Weights of a small transformer language model.
Architecture: RMSNorm before each block, learned positions, no biases in attention or MLP, tied embeddings, capped logits.
Training: a variant of Adam for these matrices, 623M tokens, 4751 steps.
MLP neurons of a small language model. Each row is named by its layer, matrix (up: input weights) and neuron, and shows model dimensions 0-255. Each number is 128 + 24 x the weight over its row's rms, rounded and kept within 0 to 255. Numbers have three digits each.
After each neuron's rows, "fires on" lists the tokens most often at its 100 highest values on Wikipedia text that the model never trained on.

L6.up1233:096097099139111146118171127110165154153134148126105192139133088118141128125136163137121105089151104090105160103135181088152141166117136166090120140127095152146101129147118142160160132135160155093118108186110091196158152100151143110101157135167123106128116133129141132168168114157121132113146135104117122126131106133131123112152184119097121111124124118141128130091138143146135172123128125178169157137149124112100067159132098144184174118123126122092148177132084143117135127098093120099080151128140171081171132188127081166112143135157144142095137129155102121143136116113093127132187103138091119128146155171129165147157088130088144119133113177131136118139140130107090139128116106106129107139160115108117132166092125117130117079140147112125161163100089127123120132144104126
fires on: " an", " An", "\\"

L7.up170:135051112130133149148123103123131134137127147149109112136125099120133144096151117117102106139162140114066167093106086139130134149116145119151114148155101118100127142121148115134106120137088129079128085147128129121139165118114146142083118134165116106098132124128120151093153146132129099150107156121113104144140148154126174131117119126073116132120171121169126172124069140105149138140070168139180163145126145139111133153113143082130136088096158066114123168120113106147189127153173131115113146158097147108117169144147110163136130125121111132097138129141165126150122143089124143106133121194112080146131140180098124121123116117160081165150108089134118137109151146138103129123113112136108123114092149140137113145124168175149132123073118055139123130168144107128091125097134106
fires on: ",", " d", " |", " a", " is"

L3.up543:134066122126123174101132122124146154156122142085097144153148119101122134105127150115134123181143142131096185093123125106128125164129103122120079140121099109138123149188141089103116109122149138154114068157122132114143175127117148187098096135172126131100159114160110098138187117170135121098107135174129127124132117092159107138130094150118133116147101142115159160149114155160157146119095122136123082107138111152171147119148131119120104058086126135106131138114137136119205126094161131092128133099105091119136162135122090167132145109150127123125124120142150083128114109139096109101145127151075100153114136138100114118115129118135170122121174177115148140132106092095091136126148112142127128094105082119132125129136173130123133079062147079138149136105111129132125113115125106
fires on: " the", ":", "-", "===", " -", " The"

L6.up260:119087123143106151111177130080157149130148153067137121158110123096136107122108148112171125119142122150108124092092143095159149143126138126109138101091143150136120138109116128110109110124089123100116077138123121134126120126119138135098172139191113100076128131138073144117145147157126092099115152133181129092189121118140122101157142156123113128144155132114140101104120153152102161129136156146125122156155138118151130105171132133131169093098116080116148132115120154116154144089127107101135110122153120074117138141132100111144135149150094108126152112145141088120114138160107144145130119174138117156138164135102136142146146113122114086136127170107113154156122112086121130129118113103111110111188084144106103150115170081083132120105143076124124160136171100146114116100171123
fires on: "-", " the", " a", " most", "\n", " of"

L8.up1247:100100106090150142113136141127126134166105090151105145152157091080080161121130128147154110121145115111107179101099126145151114151118112119093073130108092131172154131145123133133100107161088154104165146154095090126157134161084147142111137156123141127094100105112116136114166149134160105125120133139122081102164160151141180088137127101166117137113127097104129142113136125132143135118111122192136095108106133141124137142138111113136104088128101132125144117147113131130128126124150136081165127167096137152122117178150072153141153127147133103101141149128146118161112140140116123098143159154132115158135154188085146121159103077112156177182132164149121143122167135126091107075137086108143126139119184102099142134127179148124136102069145119111106140122104116129126081119141104
fires on: ".", ";", ",", ":", " ", " \""

L8.up1066:095144130146146123134129114128115125115142130147134130134072154114117159111107130150132109102146107117117120094151140089108107135155136124135126154157088092161140127148148119146135068128121167135130133120102139129125160117063151103104140149119134101095100180090105136182122144106132126124128151080108122097124148113140134120111151127116115140110160169104126146117148128113175121150122161125136121077112119144109113122132075173147139118149120135098118161135166126119098106116114113120068150105116148113138156127125129115137137126129115160149146059172113141104124116108116123122148121138129113104160139077135174122128126143154132123123091160105110139118103118120131095127156132144115087138087110108109176167098138132100136145066145166121154167062056132130121153203093135
fires on: " an", " al", "an", " An", " Arch"

L8.up1153:114128104119124161086086141106136121136114096127126142138095078100116113118121103146157144125157109119102157116093113111170135163136091120101142105109147131127155099174146138170122126153134106138162127149113094121104117126108152108082135143110149078089151143160156104088118132132166120087135113142147108126178122147131127110176147114143101143141123114131125121111085159119115096149116140139099124117118130155127118127127140075142134079120120089134149088131090169122154114107158128114104127158054137115125123124158156175181150179148141148176126145157113151159105116144133158088150152136120090144097146162149125117144100122119166133153099152116145128115135147097089119108124083070097124148142140081136123114107156128097144102097136107137136167117137129132145102110111132
fires on: ",", "–", ".", " for"

L6.up1231:137095164119084140107156088088136146156114152145082151126100105130142085067129175099162126116133133065130142111095151097160168132165142131113142168110121116135120161113133124115143112149111113146116122133132102128104164131097125095131143130151161118114143129143096137133107166137079081111137128158123107121140104123141124163124163119081122149149120139144141102126120101152135133202132147140120149147104082150157099105150133123141137092140074095136121134140064112108112123091146113099093124091086131107151172152115089114091148109114131156142140135089104123137170089089108118092114085155123137124133124104137150129094113148119127154088140105120115155147109105101157136119158141117156116112170057116107131114130151137126100102058152082084140160099145123111163113155102122
fires on: " an", ".", " so", " No", " journal", "ip"

L8.up294:129131172160131142171154131109119178139133086164090133150120135146124122093116160075150187128147155112141111134125163121148150114166138154134102137138143176153104150086165137139178108158146131155116120123092113144137111150078119161090133124153092138093075171133115109106112108160130152104148124135139148160174091099159127128118144131124089118109104143111094139145159111131179131096128114156100129112096175164150090136124081126148151134132121139145121137110111167103135116086158130146141128094149146138094133113130124172093147111108143132161127125113152113133134109106131085137164118115144104128117113147121153134111128085137120131132098100117118120068110143100133134101143088126127153148114145138105114179113126150110116085118136109101147124106134119144120098151134119
fires on: " or", "E", " and", " ar", " to", "ra"

L7.up112:132070071134103152124164143145131152109096100151152114134109121145160133131123167163134108150117135124112096089090115108116128137114106123127087155132071111150115150148122108179166118101125114109093111111052160137161157174079110148120139167124097108076137144101116132090145173099118098174104144113129086134113100129173152087116123147102136109086134159120116133144104149099158143117129103136194162151130141148151111172165115099102131141131140093134102138117120106143115133136165103125130112161154142126132176120157149142181145131151128163132171139164119149138129161097105160110172098159108106154129103120131107159130128163145108110091101112129119153139143140105126126118121118155108146142128136107113119112090123141109140071130119136086181132158121126102146119142129108
fires on: ",", " of", " |", " was", " 8", " 20"

L6.up523:131149148139100167178113087108144135163118147082102129130112166128135144159113154087150125150145109123147145078092110108182135127134162172165139146177136148120158122128141097102112107145135142128118115174129146140167142132124122138128140096136149135123171163156099098118131146137132123165165167147154142119190105147121139144160134161108133131077110137105130148131126110121164114083153146148113171147103140131123092083117147145116177118140120148143123146098136129132105109084124169133155120077115130110121174112157108151154142116118124147178167122154145169111107085141083102095118130135142136132121158101104102125160111117142123141094110112133116123089159109096148118122137093143124116125133125095127110103107179216120134094138134079105130135118106084122102106131140133
fires on: " and", ")", "E", " San", "ah", "uns"

L3.up805:116129132122167148133106132149136167130127088179106136155140136116129100182093103124127164105130157127114126156108104108170122149149122158086167193126114166157108142131149095109173136124132192135124140131081104165113171124119097139093116128106116141097140130120122136136185128132121140131137137136143108123190140142153159093105119112109105144135145121109112174130151137145097146171112094122168152110125154118114111156173116127096081146134159096126129153153102157126119100097125154073102090087152172147166154122137140130151140118145083136116095106170142167126128126146130127138122105106126110145131127120150180146122128168121121118150103166122115130120194148064131122132130109122125123093159156123077135131120090099126152068137124130110099161103073119144148108129133161
fires on: " of", "-", " UTC", ":", " –", " ("

L3.up1226:092132172146131140115117123164121140138152118077133154137135139150126135144080158157166141126140147148104136113154128158072150159140112119082127106165133110131073135157159102165098122114153145132089113158116121158162141079152072123093127147138115150128148126087138157179126120123143127121108181164133120125110159127139077088153118167151121142091112114127132125114173117133127136177142140126150138124116155109158068167159143174157132122092092136099145133153153186116127132157108142130162159112106142127111100131158109159112138110172109102122159097135137132169123100102122083121136133150085129120087144100121132146130082132156131110114134155160116123100147132128117119080137129123103137132124192143116068177130096134135119115124147082111127151142096105141123091120142116
fires on: " of", " among", "and", "st", "imb", "to"

L7.up340:133092130119113130102090130177128150144135138164166090146155119100130133133131106123107110147119133098105135109127111131163117116108155124173109131149121145146126163129118106113133129086092127104112115144093117125117156150108122143117098113107139103096138125123142103126149163107143157139136112100126101150097096120124165137117088093107101134103144132131116144141096128119136130091118131106146154111123122141121116105121119098102153128149174093096150144153132158109129127129163106112146151167131134066153130166201176148154124141145116117129171110172137099167107147149120149121163137100132122133136160156145153127156123150139097150130101142142139191120164138108123127111150099099115118151087144170105186124156136185117116095099160138122136100130165133145133126125164130
fires on: ",", " |", ")", " ("

L8.up719:120115107150122132115146119114121150152127132141088154124092173157153122102108152115118143089136108124114143078155114082122127206151141141122128131139138152156146117136143131113129098142094177150159104144095123157172152111105095141088144137175139118082122164102118144171138153139105125110129134151110135146141155156125110151141115158105116112182144113112134121086149147116177153184111147149163136104102128156087121145104134153159176116114109112112129125159097099097117090095107092096114138097128139109104134126139097123120152159125143172127139129122139099128160127134118152124163151153124104127107137139145146153107060120139132103114091129109069120150144102129110133114132126109147099104143120090122112140136162134124147154117131110102106163112120126127138123201167167
fires on: " an", " An", " the"

L7.up431:148117153156123142121141119147105174161083144167087140112121094127102119139135142101140149166126152085107136133156149179121131125141136132089141163118104130135158146163124128150154101126137129143075132117127110127169099131137152150116131132126160130107094140120145116126160127144141162121126118110111141096156134122138108136154142137115128128128104122121111128111172156122105133151079127131096156130123135137138097120139146099106170136092132114127156104115135141145149071108116132126130130139099133111153150124092124171138134117166175101143106087131080150107116098113121112140160130164145106141135119158107137135122152110127120152167101138094147121094132124065103114090126105106108127108119159130121140132101147133141146120131138125115160114123157164137098085124142177
fires on: "e", " E", "E", " to", " e", "se"

L3.up749:178111136132111161148157113124145126133114179152136117128167110115146133114137113148120119181183110103106147105108116138158121128125136126134109130115144145134141138135142124126131149092105108115123079185139145105150123140128100163115112140130106108111140114131097105110167143136183142146131139156155086140142114134148141128128117148105111139134137136146138135120089162144135150119096140119124140120091150123144120102128128135124142106125121095106117146111096146121144153137168139109126136140113133105145156140147136167107137111139145116168182163141149139166102174146122125091167131160116110119119118149095154128166094133132096146149100162114147154118155143094064181088103128129124159153125146124141118143106136220134096100064153060106136114143174102113135050109145128
fires on: " |", ",", " —", ";"

L7.up919:128125150120115129109137136104160100145107057087132160181117134129085107118097163162118127134161134108125118050150151078086171145135122128084107182158137104087130137144093144133140125109166113147090049139105112123135119091123100129119143145116137116086105157105126112170155099138134096119105136151110123091163130152116129125105136177124143128115146149126134135127149128117130129147096125110128091151116125158160137149126095140156134105138103176139140144141128133100126101105112139097132151097139148138074190135123106153119131152136124125101174107113093115129096083077132112083152125081148121142119084116139138163133104127142111142128104117149106112111118115161116134135107133118087100145108149111088080094118098146142105151124136144136101138092163102135138150141113124
fires on: "st", "it", "and", "th", "ish", " St"

L3.up175:133132141097169133139125126163138149142128092121108121111107130108094124079130158113116083148127138124062119141160146129126116159138103138112128160071122124158132144120144123152161121141128170117145097111103126162137168136110140172088136137148112088087126141157129091085192124177134138135109101178150108127149150119151115110117118134130156155137094100112128148105137120124143135142091141120149165130119122105138119100153125123122096127133146091084134125128119112111099148153119157134090103115141144130120115126099096123151138113144099135135138130090175128157139107109104142152202121094108132127093124158125139142136120089124133107126149166144104159149154136049084114162108117100137142078156117136122061129148139143131137108121182077107124153123156112121137090109144136
fires on: " 18", " 17", "-", ":", " 16"

L3.up921:166090127099138121108131063145131115143114113131136115154102101091146111090130098118153138147155113134137179112137097137128170127154122132139124093120137107141123184172111146117141101170151129152126133149135119121125111113163126145139144124145132113113128131131142117174178158107136092117133105091142134110102120124131115097113129110114096107108122099117134116126129090110104153134174133149138164124105110075110154122088091165120119169121073112135097165139158129069133091109089113147122125131116151149116170125107099082114081102099121115121100131124206092132142115148094191105139129120156143116077089132158125117126095086111121135129112104110135152090103146150136097132131101172126120124146136116108127143101122141143127127126125176144094123109134148146122111111196096
fires on: " who", " from", "onom", "erv", "ife", "ue"

L7.up39:127141166105122120132125096118162166151109149166133100128111123097085154128101155111145126148131128139090086122121151106117145138145130138128149145120125085147152147063116121106146093097116075084106086146148106108150169146096108111101151137159097148087117183137159103116143161179151152131136135121138146157163105108132114114123154134144112126137098161144116119091117128114146157123119136147099174150139144118123081142147083104170168112083104097103128119141120136162114142133142067121145146101105139150093176134135163132117148102142087125169115077150150091135129099124110143122174068119120131133094117135081144154093118126127132117139126135098117129082131111124140149160132116144145118084140121147119095149117158145143156108142172102125108132097151088133137104143143130
fires on: " or", " Am", " and", " am", " Em", " e"

L6.up386:090109095120104152121157126096141157165092139136142121147116093099129136142150122144126123131128131109087145077147136140138106168127175149120080098132119124117131149147132098124150059098123113140156084176143128132138105128117147099103142107134123139086125146132117145125140155166157102122131145150124119127213101120156138091156110132123129125139149108121138110147104137130151147130086141111134142098111112127129109128155120115132122104091110097119149117113115136109137127154089118135139175090120120117088152130134097178172146116155145126137130096103141081163124065114088140087103091160075106109136142156064127089161065133126116132092168167148100119129119143110073102121115117103101103110169114111115162119136173154120102158078131137119132105135157110133122098150162100
fires on: " |", " the", " (", "-"